Part of a small language model's weights.
Size: 10 layers, MLP 640 SwiGLU, 5M parameters.
MLP neurons of a small language model. Each row is named by its layer, matrix (gate and up: input weights) and neuron, and shows model dimensions 16-143. Each number is 500 + 40 x the weight over its row's rms, rounded and kept within 0 to 999. Numbers have three digits each. A neuron's up and down rows have the sign that makes its largest values positive.
After each neuron's rows, "fires on" lists the tokens most often at its 100 highest values on Wikipedia text that the model never trained on; "fires after" lists the tokens most often just before its 100 highest values on Wikipedia text that the model never trained on.

L3.gate281:555543450455491536489536442454435566541440543506520457521591466459594492496553473554505485505504534500512545536481581465573463583505496513431486520429556545472489514507546575511510442520553454463492517467439517457540497466571513448563426500495532527495534474488518474516555551584484489512483494475502515485501495473466508508447533470480544475496585517502467514470404482474543530447478
L3.up281:481528463471514365501402507501473517561502529456500539456509500490516485490508498562518500491502501532452541531436541522475486526575468433471423476542558475527477468447557492508519485522575494473514561536456491462528465443418467485537425484511554495447483563454481560537567476522547499464486420497515576505542479497595474535480526453488514481497476519473470486544525584486513580497481
fires on: "the", " would", "in", " could", "d"
fires after: " (", " \"", "—", "s"

L2.gate440:518531468513494531489475450548517502527542466526496530484536571546390547469427512492450487428431572480458486475527510510522525446486510528483464461560513460550524542549477459469597455409514483517497492474491538540479500525417504540521513502560548560445492520539520558412511498467468476476480510497492511547466413483525545468555523518561510497458515526455512478507494450462499476507457
L2.up440:516550438547558562460477496475515487560528433481477547433461519478435437468472515489461468472484536441453545544592527523447591512516493555464522490516482492563508523528504465491488514364500526537496484503549440472524493440509529497531546522482474526495476473512495541436511523509503477479525468517584439450435464453493491500551505503521517526556421437521578424494454473487566555534496
fires on: " to", " and", " –", " or", " &"
fires after: "7", "8", "0", "6", "5", "1"

L2.gate273:558475449480506453481544511629458513502493519493492539465517471498555526545570526476408473481435500500498496497521550471544463428509550512569479527522535462536508500539450501472412473490466451444484522504425548478494460452555518519519532499526573501466523444500489490513474425544470441472536567537465512511449478431462484452471499455499434496497606484456491438562431484513485553452518
L2.up273:548484469471549472531460478436530552450533445513514490533453515476562488453501545468533529467530598458458488600490504555529468499510429582424566433411567462489404440438492532538513536506518473467519506496443445442505468486421547512499499501481493511484588458479497450434535476502515507454546500465468499530500493508545596544497490491481497449552498538504511505564571468442471488484496
fires on: ","
fires after: "1", "3", "2", "4", "5", "7"

L3.gate468:464482437434523518551457504478550509576542447576565481503508453531522465448506582519499528441495548557529468523549476489453496483521500503468463460512562489503530498503453501455470481437480523508511542459506553502525501455479579527485485485516520490470501445523556515472393419453490479520590474472547438512554498454502503506491466469499428535493560516443602417425515431455503491460448
L3.up468:573503500465510515563454516489580575574514478538502490502591459539525480457545596524501442511470485465547456548495434456536541472553522480427498551448455488524510523528510578510451426516480511461541511514454533478525469491510501429509468527486569526499480497477459581412465435418515520524547466415522512507452600503458500557546466463495426488480479512554528461467488478515527530490436
fires on: "1"
fires after: "0", "2", "1"

L3.gate298:490511432472493582508484457468465518463489521501515435444557506478472639559491466540537499490456472561520565474480525452495487525545552475553512539458558446488474526458596501452565465445568522498498525477435491461564512530475437484495482484471577488514464588534555495494536416490477490455467514455541497485524408484550528476552601483461469515504506481463446507518461454510516554533489
L3.up298:464447489421525522476454460439384483432488552412496469484523581482529515493566489570513556463500465503456524551521511559491515476499482473504536537510512496568478481509578503490596578512445492505493527547455464416470522498457468542517502484472533505546505513518494527515479501456478500488468460524515617484571497545523521535535525523475505520548460466512463473486570562613548506499569
fires on: "in", "the", "a", "th", "to"
fires after: " (", " \"", " re", "—"

L5.gate612:527577526473480517479524526544546397510489509487508440486458496520510534544502471436523457479497506445436452502520489484429527512489568477481495469540465507524521519549552497552483440519486521509481406521520507521464512463526520519414547533560445435574522462400501464528517491526499460508514506513477518407534489484459493513441509440522519544490534526555496519600511463518522549589485
L5.up612:427486534573527531468539493498508408526518510523483446441507484528541516511519477487530468490488512480558544415475485523516553538483522517575541533546528539462537455467521538555451444503558545504478459558476438513513463529442492477403547440526537504611480435504526487496550514498480472502406497554491465449505456495456579489508511507480481557443473520464533587542511482487491511531490
fires on: "."
fires after: " St", " C", " U", " J", " F"

L2.gate282:538515484530462533466495560491430497481535439560530525534427511514520537500505433452507423499489580392483536482421548517538514536448503532559435474523468492489540486511487536553555531445525529480460553553412556491430459486485464517498489522508618506514471481491435505520524593474523481478545485474537505441482460512531534581465541462495467495575488467459486420488519501500543564523526
L2.up282:508488454467537512425457542448475515484474552512485485527523550485499438474551424420506447521507470492467527470466543522580524554531579489520478519560481523598546589525531504601534468496506519580470520489469472510491433441431464590402516423537493516460513507547562465498494525538489602552526464490504508494528511526500478507536468501577515508545480457535505488518474548569522557508499
fires on: " |", "\""
fires after: "\n", " (", "2", "3", "4", "0"

L5.gate587:491474507532547522462516538482547568574495485420574547553556549520498558407525519472508559523496589476505520534513501500518474462466524485482568518513508558509485415403515526494529546492454446553538532471552463481528512573540505440500467432509474428471502508506463462544476551522540505477461454551534525526483467521521446528473527392532431593483520467496525522445544513566473443464450
L5.up587:493482503476545540462477483437562480538514504496566504536529517507533523452500488465550558524470543501484486512467453526507486473454482552467552542517535492523535424415541554513495563452453483565546516426531435494542513502540419444511505525476446452517485471514508482467484541508537446499448427520514495516487499517541491477505549430560472518483569538515540519481550578555510482481470
fires on: "-", "5", "\n", "0", "6", " many"
fires after: "\n", "5", "1", "6", "7"

L2.gate192:556366571435479480431572508555502448453551527482484468483469500546588482513552467485546496416475543488480544477486483464538509459465475523507529537522550566476467510528494511507528501503447490499471464541482499476490547503513457515443596446516564509524512441515564450524502458532498563482525528487583523461538489438531477465489471469584545482577474451589495537502457513511491511487411
L2.up192:469452573418455491514486484558474532532473535491503503490504521452504485495527486510477522483459555485489515513452504467522512497500428546570496541580521583490468505457470464551549550446470563486489483472467514518532483478533473545430544457508536506465529443493479428537499504481520550482539550483512495444496539413501535407475468503563558483561454468516527599493436516510496476537436
fires on: "M", ".", "er", "P", ",", "mp"
fires after: " ", " (", " \"", "\n", "s", "che"

L3.gate147:502456520557539555472554466493512484465476469575526472567524516511480476532479502495467472532443486537483498598553557451494489453486480505447541422507530422568511473460474491534526476549440507540447488503512547431517490558481405484537579489528536538541491461533482477483456504506534491506431514521495496436478561458540519466483515572567456491558574505538434468488507511467561508473445
L3.up147:475403485527564524524503452506522513492483520577548499595473496511520412562541525492487508518512462569488519541597539494501400497516520472519530494483516478496562460516387521534561433568470527486481485516509560518550479534456476502504542530469540512593438481519466472506493481513495531516510577488470458416450527484476539427516515519596451546590510497512423482526485511540533536476480
fires on: " between", "0", "1", "we"
fires after: "0", "s", "te", "ed"

L5.gate235:511428427542464647508472524492464545484477525519475507534506478557481450538526448507466463431523509554522502522455475509539478463518492607535452509526507583480466514525507516537418482452516590460489531506512482573494498478500538557509493520506545581453511552444551470537524519471502501529487472480553531485491450487496491506546520523471522530503459494444426482468560589498463571448562
L5.up235:468488511513522560435559551516497467527412481536470460544498417464526450557535480472509393493508512511487493548528543486546537530587524481415473552508540507541447532430557449499477506469451524556525488531466463517492493626462506502486484487538542519460497510515505477454504526481555481529465524520505518486522438534467462520519476512550518560496497479484572496481486505498535570554545
fires on: "e", "s", "De", "cre", "bel", "mark"
fires after: " re", " Re", "-", "Re", "De", " for"

L5.gate390:534533445480468525552453498482498502517439483517561541525451546441554504473454537553491585452569521483515466434422490507482556499523434560494504606514529486567493501516518438478534480497490462529479477480497537457599469439531460489441514565468457428481454542532478507538546467540495457483490460530429510461549515545461533573408468438534492459548489502465535501446514531510480409539471
L5.up390:496566573514494484507531524472508451495509438474573526525430457477534592446494484551420524547597461607468518467536526545528464597484428490525482510489547507552465466533549516462500452465517465525534474477554484429485462447408444473507530573482472448486470526510442471503444497532467503556456489485530459421476504487462474531463554509576480443514488507469503502498465416537570549485526
fires on: "\n", "c"
fires after: "\n", " ex"

L3.gate342:472476586531554536495525540531535603531525512543517477469543497458446491522432430452419556463543448555483469545499462464517481462566466532523458496478509470483487507449535597517472552475494448480523507447535523520501538538508488466551433490495503486493526449494543433559483496532527483470512429498510508491489539433536474439545528496572568517514525560574462505467582506441509496499531
L3.up342:515507531504542494456533523493516553519555507492498446514462462553470489508412454439454509535565471521447504544417533490534530479460505428468539487544563510452540493457538550445487551487548490503526481519553496498551557525491581453561488440530509409537413438518519477499457462491542517474488437560584510502507419522586442476559518483554467557586545513576506480468563527424525544462494
fires on: "-", " force", " between", " using"
fires after: "\n", "s"

L2.gate392:461490562500511515485492525485582473410495578527469494495511514429452544500478518520466454470530550476439480484458453548556501476451526520533540465587559543512548577502463552577481529529482508509482500490561572518561523474542491533518496483535495558462476561538518417429450469486489512454555511534474521473526527474496406448520492483568517538570508509497527508481546453447473500537486
L2.up392:506523532419500532496390489498490488528512531503566445483487521508553528489456473496519523501402437461556475517473505557518453460536453499537452520580481433544458509485553524559508477494414520538446516507518421572466517478465406550503473546533486439467507472500518438497520494513488479503473529400531517407468464494506470521560583472465540544557472470476542503551519508516470524597460
fires on: "-", " Na"
fires after: "\n", " |"

L3.gate232:498529445505535585471476510486456535545511464449472475527494454547603495598556507552428531502476498499462595485556493539539514458469489514518530505554462477496487462524540499450566458535466487523575540433513515478538478586491488470490532554477488449510503479579472516465496525572464497478497510579488496577526457426461444545476442511475476453587513554541564533509533533474454494533473
L3.up232:532475553539489519585533507457451545523461550441443503531491459523514566429514539551530564504483525541432469544567484508530505508503428437502511521446480428459515580532515487473474436496471450491447519498526526471490448481448477444486455458492433488555521547501589495480524531538576436547471473546502431527487482578467540498474472564503540539515476441461503482450536505530498515466538
fires on: "0", "°", "-", "″", "age"
fires after: "0", " re", "5", "2", "7", "."

L3.gate127:612536538471509516538416474538509515546458495492539515467507539446549492441411525523493507466547544513498463493425472501493482440495531452453534565470494479464480544519469438466537420482492484430489449521573515572579450475500523521424484523522500470537459524401489549490530520476493466532554493442454471535605442465508557529522511544504441498456532509483561444521456527485491490487480
L3.up127:600551497504507511546456474515425552585505476535458485469508548484495494419482460523493509499433527496470497486470503490514495476461470457432474526434541445520521568530411439422509452521513502411521481505612508517569485461469529572466534485543495453511460535434548506506515508486477502526539505458462515537620447521525608543518507536459437461490469504468516467490492503468490486478471
fires on: "2", "1"
fires after: " "

L5.gate418:523513531477438420455457433480454444532496458516478444514427603507515517473503454484437456466454535565549442549466487518508527377447564528460538577424553522519509525511484438563462472499503447479560570507525508506459435503461505484421471491497483462489532487511459507555520603506544447523493517485459557497525473441492513536539492563551486511548500462521570501495530540474464515476542
L5.up418:549571400464497514479577475438495447544494494572504463475484547485504502511512545519487523550535543430420473449474483504503410556523547495472431453556479513522485528514494513497535556442526523503465490545556544542565533472523514582503457478530468515546511548561490510554478533493549447538457467505417453477586465516419486530448524450529439480542502510490542485468522555460565470535532
fires on: "===", "==", "|"
fires after: "\n"

L3.gate170:497552518490552600485493561497543529472534551491571448477486504535508493554514530526415470482481435497524499500487508544518543438512486477440477476483515541529541504512532556553504569490452488530490555414567436480500435500445485559553455455476458528523484393474552519428489466508543518496480467442501482571521508493495442580467483432474444530507545485548469487520510437503529528462542
L3.up170:541507471438515565513519557435513544443539494508514451520526454462455515501507545560470462538413497504464493537464478487509538458505460483498425454470577436511470530432555503612479512450506577522500494411555452489494508471470418553521525424499489485516475444505539503490500509571508515531506502505503511526503557408547455567512423514470501491472490430585503472526454466528510533415538
fires on: " (", "-"
fires after: "\n", " /", "."

L5.gate570:558486590455500544563510529455491548499507536515469503490601471500488495488517524527521535529497531534437541566437494528477542485495548487525535574488473518503515465527563446531536422514483452535465482439430423541508487497484378534501514474501435453493442473527473477474467548494512502543531513489528511450500500502475406498487483489507529456459449542499417466381504462504534537535530
L5.up570:517474545487540513468543538558532592554478501468529554545516438513518543497450508456554546540530509481509510531515463527463555532481448495483445550562468548536523531471527537526434517544446504473442515529552502493529501427550462520546465531462495566537523462568490517527558465581542446530549479467459439437503469573477463499508446445537517494508486588493452487433589482499570529534484
fires on: "\n"
fires after: "==", " ==", "===", " ==="

L5.gate463:511556527530461418519550567411462555539492493524548531486568500506532500448470500509497449510526471549503541517484468539500470556517488510484492521487463554548591473452501504517567523475581494521414531443495486459517557477491520488549486513501505491546535513516494530605450569531497503508514520513457500489535502547477468506505467510482558458463521506407536471531442480439517510544496
L5.up463:498573502522521482504484572499507519500469499471544483467556537502547533501441562536529498484549536475487478426487525508479487551571472460458463581542572541503551497533491469544487460519495509498495544496488482531586558390441569441517475482518482460578494419523545511552555506570534495525501438497457520539526437604454523485539444458444540532479505513549553468532493562487485507506479
fires on: "\n", " most", " more", "t"
fires after: " the", "===", "==", "'", " ===", "s"

L5.gate537:440575496516453490535503574532450601475461494567529464558488530481510475581492441499547547528482524504539487532505508466534526538499465470554467491502538520550549486468460436497471469574495474516434500489501472532456543489544464525470539452495473483521503433463526504613517482522456472589460545504457590539541457520514450516558552488484514508474453462498535427482541512522512481552475
L5.up537:517511493538467478381483486493401541496538485533470409542553473503473481541523493513480436545519439494455483433533501466534546456550532470511504425522464499511535472575516460512502527487554521529481445573506502574479541508496503517514443478485542467564538487516486433491489450529541542477422511419476559470521479587451489565580496489464527535439528510407422525509524483527521502514534
fires on: "s", "di", "t", "cre", "me"
fires after: "'", " de", " a", " mi", "-", "De"

L3.gate302:492540499465487458597497579472550489488468572487489495470566587514476531484491498496493502380454480512512525455510484498532477508578504517464482469571433540556602486457489531496468532440498509451451608413532416481520449514442573555550551435549513543489507520467524537442527431418526499504503476455471479502493439454561465550495502485485494455490496496468483482493508402531484530511531
L3.up302:453441480498427502501527427464473472435549487510459539516433541537514520502495491485491514469504533532548430465473498451519450537531489523474487545566532551562475526516468444545468446542484479535534485514492528516563564541550514533533478460471518526488569456550496493472565503442446530600454474490500522531500519492418494477529553476476565477561562500432524520492473492461466575529570
fires on: "-", "–"
fires after: "\n", "-"

L2.gate292:443516477438511610505490484436533517469436558540553529533519446520485506520495521519489507472434464434436497473458481541514455513459491570529490489528476543541505543482483503506426480498478528503482487426483517430480449492502429504563492463513506476611486414458566499491566515561554571467529529436542537465500472527481471539512478456513545512516477467511491431534542381497526487504498
L2.up292:530489534535631466517539532494429476463480556486483431503526543394444533446494538458513512508513568507433563492487564475548490525549519520500457575529546477511591576521483452564554548515530497573552480568460554536538516520480601490443457475506502471468535523503469550521485533511435468522525477523456512470460520542537586518501495531576527529494499486462542501456507533493519505519514
fires on: "-"
fires after: "\n"

L5.gate190:432537536498533502481589482557506457505427550573459527554512428487509458471511479505546483533483484508485505437512455525440513481442536615528524467420476486562449519427423416475519552495430504472508497473474499493483522460532487530481555485545510541517503517447589510498516519539480476523463559507467479547573480426430547496586479499545438488548456528583517474501488502496543518533495
L5.up190:542409568569470497518504501548575463521550467428457459462510529567535509441518515570479516465508462483460560452474505483516438539519505523488482500474458491566483496450513472450573536511521509519473529468589466569515544475551483440563478492475468567518547549488495570557498504552532485482479526592486558502462477501530569480508544448522510534489493476411439493529572615444463481480490
fires on: "ho", "re", "fre", "le", "cre", "wind"
fires after: " ", " F", " Bar", "op", "s"

L2.gate363:517535448553493487542475559464467566491455442438512580560470456429538485544478514443457455528587489476563485548436508520543510465524528561538463530573464550467463512538527513492495546522525440488516507466457491457463416509541417574477480469514499476501533484560485473527494525474544492522528462476619470510545537476569470570520491439508462492521514435527507485513474501469508544563528
L2.up363:543552472539493473572515491443474566508439467451568498569503483462566447498524501430471414488511479456494540508482558541523533527549545504501537529540493582527506584490512531496460489440508508467512476430460521499505436471499377524416507412559495472441498449508478520498526565512494523461511469478543431478516571444539529577489516476499492446551482454507506508522455548561501570543538
fires on: "\"", " for", "ry", " on", "."
fires after: "\n", " (", " known", "ph"

L2.gate477:502483499455428486432524494503496591539507538465555447496473471480528493496475454481516474504477556454412475554466460522502528499470500554473510469432528496445450430503532489523528526529473591434509443534569498497449461494531526479491513494514505413531513497465485504529482421509428509520540484427505521492549480426438539533494488409620532530490461563545565475511498476480538483571401
L2.up477:545458527511462511478473453477503543531576386516479537487486455486503504525526439569517513555495556523435459532477518484481477521554457450448477500505495490494486455523532466487494541514461592417510553546469556505526519479476530463501519489418527513464526515448421514544515543474419475497548471480522498496579482482459583473499487434486528483500414528547449525512475512444463489543479
fires on: "-"
fires after: " "

L3.gate555:539522454480578539442465457519512506433430448487544481477602499565530478550517467497518472435481510487539534553565526525494487473447504654440512487544519529569556521491501543512525427462472543534496570523498463493576444539462468475537445465444537520514461482541453547551470461482493476508426498446493517530577369475467540506534508539489514502496485453482482508461492450493464504555473
L3.up555:459490531456586529539507516514481500504502518441523506514565465488562498513491523509450478451497410466550547602536498482517488452466571466480449551446521477482564466530503518486473498505523520528563510536495460448504495476453443526553558473468495479577460517576510551488470531588518529550499472468591507492506423464522533430529511502462567547488470548485588512450497481505605497472474
fires on: " a", "0", "9", " first", "-"
fires after: " re", "2", " for", "0", " the", "9"

L5.gate19:503508444522524582467610509456530488494427502531455464468573419529511480503491464438401501552552447443493516485479507476583395531487541426505531463437509472553402491516597469493554507497428545548498523519495510521530502462472526488485580466481546509512532492468468532491549520489418497474523461540490543515526459510449525482493561508435536540507482497554482482458535505477437537497496
L5.up19:554492549513472459538473494514485546544535490394493568514458501547523512510460481493569469388463483504487498482464487509493562512502500505532430434502457521570532486523521465442487538493483456483548498481523527477570512523455522421450473484516458499469496559511438555565539481523496419503483430436547488525471528532483535541559493438485590476383558473499492507451492440513472531509519
fires on: "en", "re", "-", "im"
fires after: " ", " re", " (", " \""

L2.gate527:482469507560500507503521484467513594469515524458502470426497503492441483554488454554476497500507460547508568441489530483521522505548503540467469530545561460557558514475551543493458512540455582467549564542451500537448440530463551473499507472589481476452477522427500536566446583533414554493486555487452469496522545523538566437506505502566549472507469537519450503488464563486473520576427
L2.up527:468442554554461498437502539446477550482506552462523532449501449479471501550466477583472538547517512531522469477479496505512503469617547489498514561486543429560526503507541480528499459570457592448518507529512552528514431476483542477445535503471517485513475488503518535567522512518478548529493491538470482529544519512453517399545481500601552508483474484548420552522461549484455481606442
fires on: "-"
fires after: "\n", " "

L3.gate92:529554576499468530501544518460477449497554478606474498472439494448560512512517536508496576526364479509475601554426476478556418481518489517488437569513486458490473492524475436461489450425588481501513517464483455459498512495523449510501493443472496518452508466469407453521509465462523508456543440464504545517488469493502532578514450511494502464501508471470559505508458446502491521502560
L3.up92:523552430546544458500528453456484502518523527491511495469418579513471536487560509538541482537499459491514526459526546530537501568512424514496609525533493542560563482545525503476474555380546503515400518503502519490539538580433490519541469560516540463527497506547454516510533444479445494510514477538500428496482493496489545506471512501404449470462463529492495539543460448434454508530541
fires on: "==", " Succeed"
fires after: "\n", "-"

L3.gate505:471496494551480534557533527483465526463430541478525479494538518509497545417513476546527508445482464635462518404543500492483533459505515505476483511547464505481519435512577536480472439459521494570516508536440518492549537514502493547457423513537546458521509506569525444460476518499477444519491438552519606545512445578573484501522561476420529504512471458555466519495465547487524490541453
L3.up505:449536492493469452559525558487418575471478555466565521515550466499467552456554506492500546467493582531517498472498541501560504468533498515472473438535504514472533481503550488414496497442482481570548567557495513459561522477566519530491414541459484520464423524562549449513506552518486440557519423590494515553492475533540507481510473520471476500505520448541557556473437591542470514560506
fires on: "\n", "6", "5", "4", ".", "it"
fires after: "\n", " ", "1"

L2.gate82:452446524535471480498536507470462460503566521469496535537537620436547554567487475543489449468504522577514463513546545513484462503540470561556444530491477502517541509546554503505431506515484518538526527506393561563504526448505483432450507474561466536475511509518414448549430547501495494510478532468440474464421546490524545522474535484458507446555469503465485525537581471394500542509505
L2.up82:478581517477515405564528511556488555499499493471459434419517509466440485518505485512504566467489502473473485477491464540491493489509512518512456494537469544489531502496498477467477509520532588444485418532468543556514488505436581521463464575455444558457519517504458542511483479582536509553427449454472534456567526476485564523567495457563466503507486556458489436441452523543544450507423
fires on: "===", "=="
fires after: "\n"

L2.gate186:536550406498466523506540497474559516531489526581469481511438489479499478502524433473464508547535419533513494467529497552392505491529542503513414542634495487411483553536476404502405493487494511472499485522511492565511515483472461502467514465564517507490525459476487482502504475491546565516490472482481437494505492536496469521471536546489466609530478469479578544448446476533469463531505
L2.up186:508502448547525487473524521454585496518495543576451517511463511475489499502530408503498493466540469533513514564499538558458533518445552458506406600599500438409489630508462510532461553518541474502510489469524517486557521526467463547436556449529489503452509500455425493571467511481497565505479476478473465518481495491540453510522516564486487533527477414490599539468496516484467485529486
fires on: "."
fires after: " U", "S", " St", " D", " No", "U"

L5.gate330:443537522495495496481505552489437557510498485560460467492511461506565512498557451465493446536525455487538551520534480462550573529516469554446515458466440506545463496597498463450512462467475475513510482535625503510501537520488490475517477456380507483518412551543461467480517481518480473431537544453550527500453524542482517469485467466500515506557505523551549525438535541491506487485519
L5.up330:453476490557497493468441457505518511485500378493503550538510595484448481503447484466506568543494527494605475447544538514516508531502471433485525523467514463519560497480488497482456418442512528492477448576531421575499456523476576539495540538504491493529509567533565499491534470503503431541480537598509447521446512494555512465531487506510439521478534479449456452500522471447507436537517
fires on: "ro", "or", "at", "an", "om"
fires after: " a", " an", " Hi", "al", " he"

L5.gate512:537539423435555481503474576577516458544561598531537522444472488490446504570518561516462537482477546488495500551460482503468528524555564522510468495532471495542479540493575484484471529493502553442522537527498461494468508553472563476477538533522465454527473506497447453558457562577479550545483549429493402454581505481510491450508482487550460530543496507459537446517537560516486502559455
L5.up512:521507497485466495550498479507573488527556539555450465536422527521478494444490469498493512468538468396475457467497508500531470543451478459421479523633498482480537480462511548514467518539489536509483436496544513621537519485492503583479506484508509474478505494494458500496473481508509536470469560515483485415517493552532469495482511512491499513489522481516450544518503520473473534489460
fires on: "y", "w", "r", "cr", "h", "."
fires after: "s", " S", "S", " St", " D", " Pan"

L5.gate423:347528502514495437492572507499415552504524479462514492533468501471469496470570480468494538471492540500543526490495508506546513491598481525440527468589492532524512545486433508451592467501484472504492502563441484485516449485551459498505497541531438523541439461521547474460446506518462490466470484589555489526481432445535529542523536537515612495497485510461475509554526481525498513522501
L5.up423:477485441500487481533499517404444512543546540491492486536487501439541525460562465530557520562426539476493492474572500538473458505474459472524457453514538510570523567533542408469486467505456522478472574497488581489520513465506489514511509543468490540525553486511518525586485476446500460536524448437520581508507438498431470531529520531525495477514451445412460548487547442547525539552477
fires on: "f", "t", "s", "ve"
fires after: "'", " in", "-", " he", " for", " \""

L5.gate8:500512524528430510453569529541475577540526510482522448463512529461538452546486479489458512454539500468432522465464524448501519478443491478517489504547482489562425531525578504573549601489486409460470437453499500466547448445560488486511481535512507479510516490533450512488481477434467469479516512472536420419487488546496493535471580425488538543483471435515450497498517505452458467437516
L5.up8:583471548408493558559511542487525465483443449505467504474497508554551495553515471514524526509459522509451531526461488425470526611457565484554460605476500550468461512476440528511524503489506567489609505496519492541474527448449520502500462511550513509418456493522558535500550463473532438411486476499618521494497457445491586486490480510484469462473515443469485493509539529540470468471475
fires on: "en", "s", "em", "com", "re"
fires after: " ", " ("

L2.gate180:531519421465482509508443486492477390509526583576520488467562466492504444480573474456464419468445487469452506489471484471502520534518527514508476554556551545495536596563504499541497522446484490549498530486470491521507434454509475542479546549521530509503486490469478433512475583478553575542518476492532451462507447442459458512445488487539550525540479479485521513549441491519478517522530
L2.up180:540471481524504512521428530504417537534517481463468489509508449508511454460585523521497500402429463524495474509444476512523513521518455504543488511593485396553517487550520457510529517493411475545428506448463491487495494490435485545448567457479538509386490499555445493498502576445524543437489445530466517488516563510562501537484594531622530471573502473510554470488488524543500548496502
fires on: "\"", "ne", "s"
fires after: "\n", " (", " "

L5.gate359:522514486507477579543558597517539463487539518464503486541499496430450448560495481464488490422459530547464474493529515501550562447536570532518534517506481459547476539457578424490561502481570454449504503502520528527530441520526528499473577489536546456534567488521496433518476494477535505513479539467461507459520526512504513482543527487472530504440548514560440471519551546442521488534441
L5.up359:472481447538491584583513525545505450545575511459540505493526456442481478497509521518495430491476487500446524462502507468467537506458520531518566564508460413567458461489468405495583535435534501496557413445524499524567423495526503477462592555484491523487492491493468451514566531446451471505486597477532585457478522492511495401508553494534532576498515498459515499448517509473463527544524
fires on: "s", "un", "o", "r", "u", "or"
fires after: " W", " S", " Le", "S", " St"

L5.gate269:512551543490497493563494546455491532498524558491514486520441508522538569451438503549481526478547446516466442525501543481467549519464462518457480462514422539497629490470503531500522472552531438490513483416490518522547540448557452519527495598564502496472508497557530533516553508499504507526508469516446532431557422481526491530488590482467512481551505510516459465537488502458517571559492
L5.up269:463511572429468505567513589519579468535511489516520518491491483437505522508492543519532495472465494481571553466514487473538504552482501476535448547503541551487527484508521442479477535514485480448484475502564497486595555509441508489506544534534476499477515501505495495548551443537429502444580508490424522505467533520486509528483464367509483536571520499551571566525501572551498479534445
fires on: "\n"
fires after: "\n"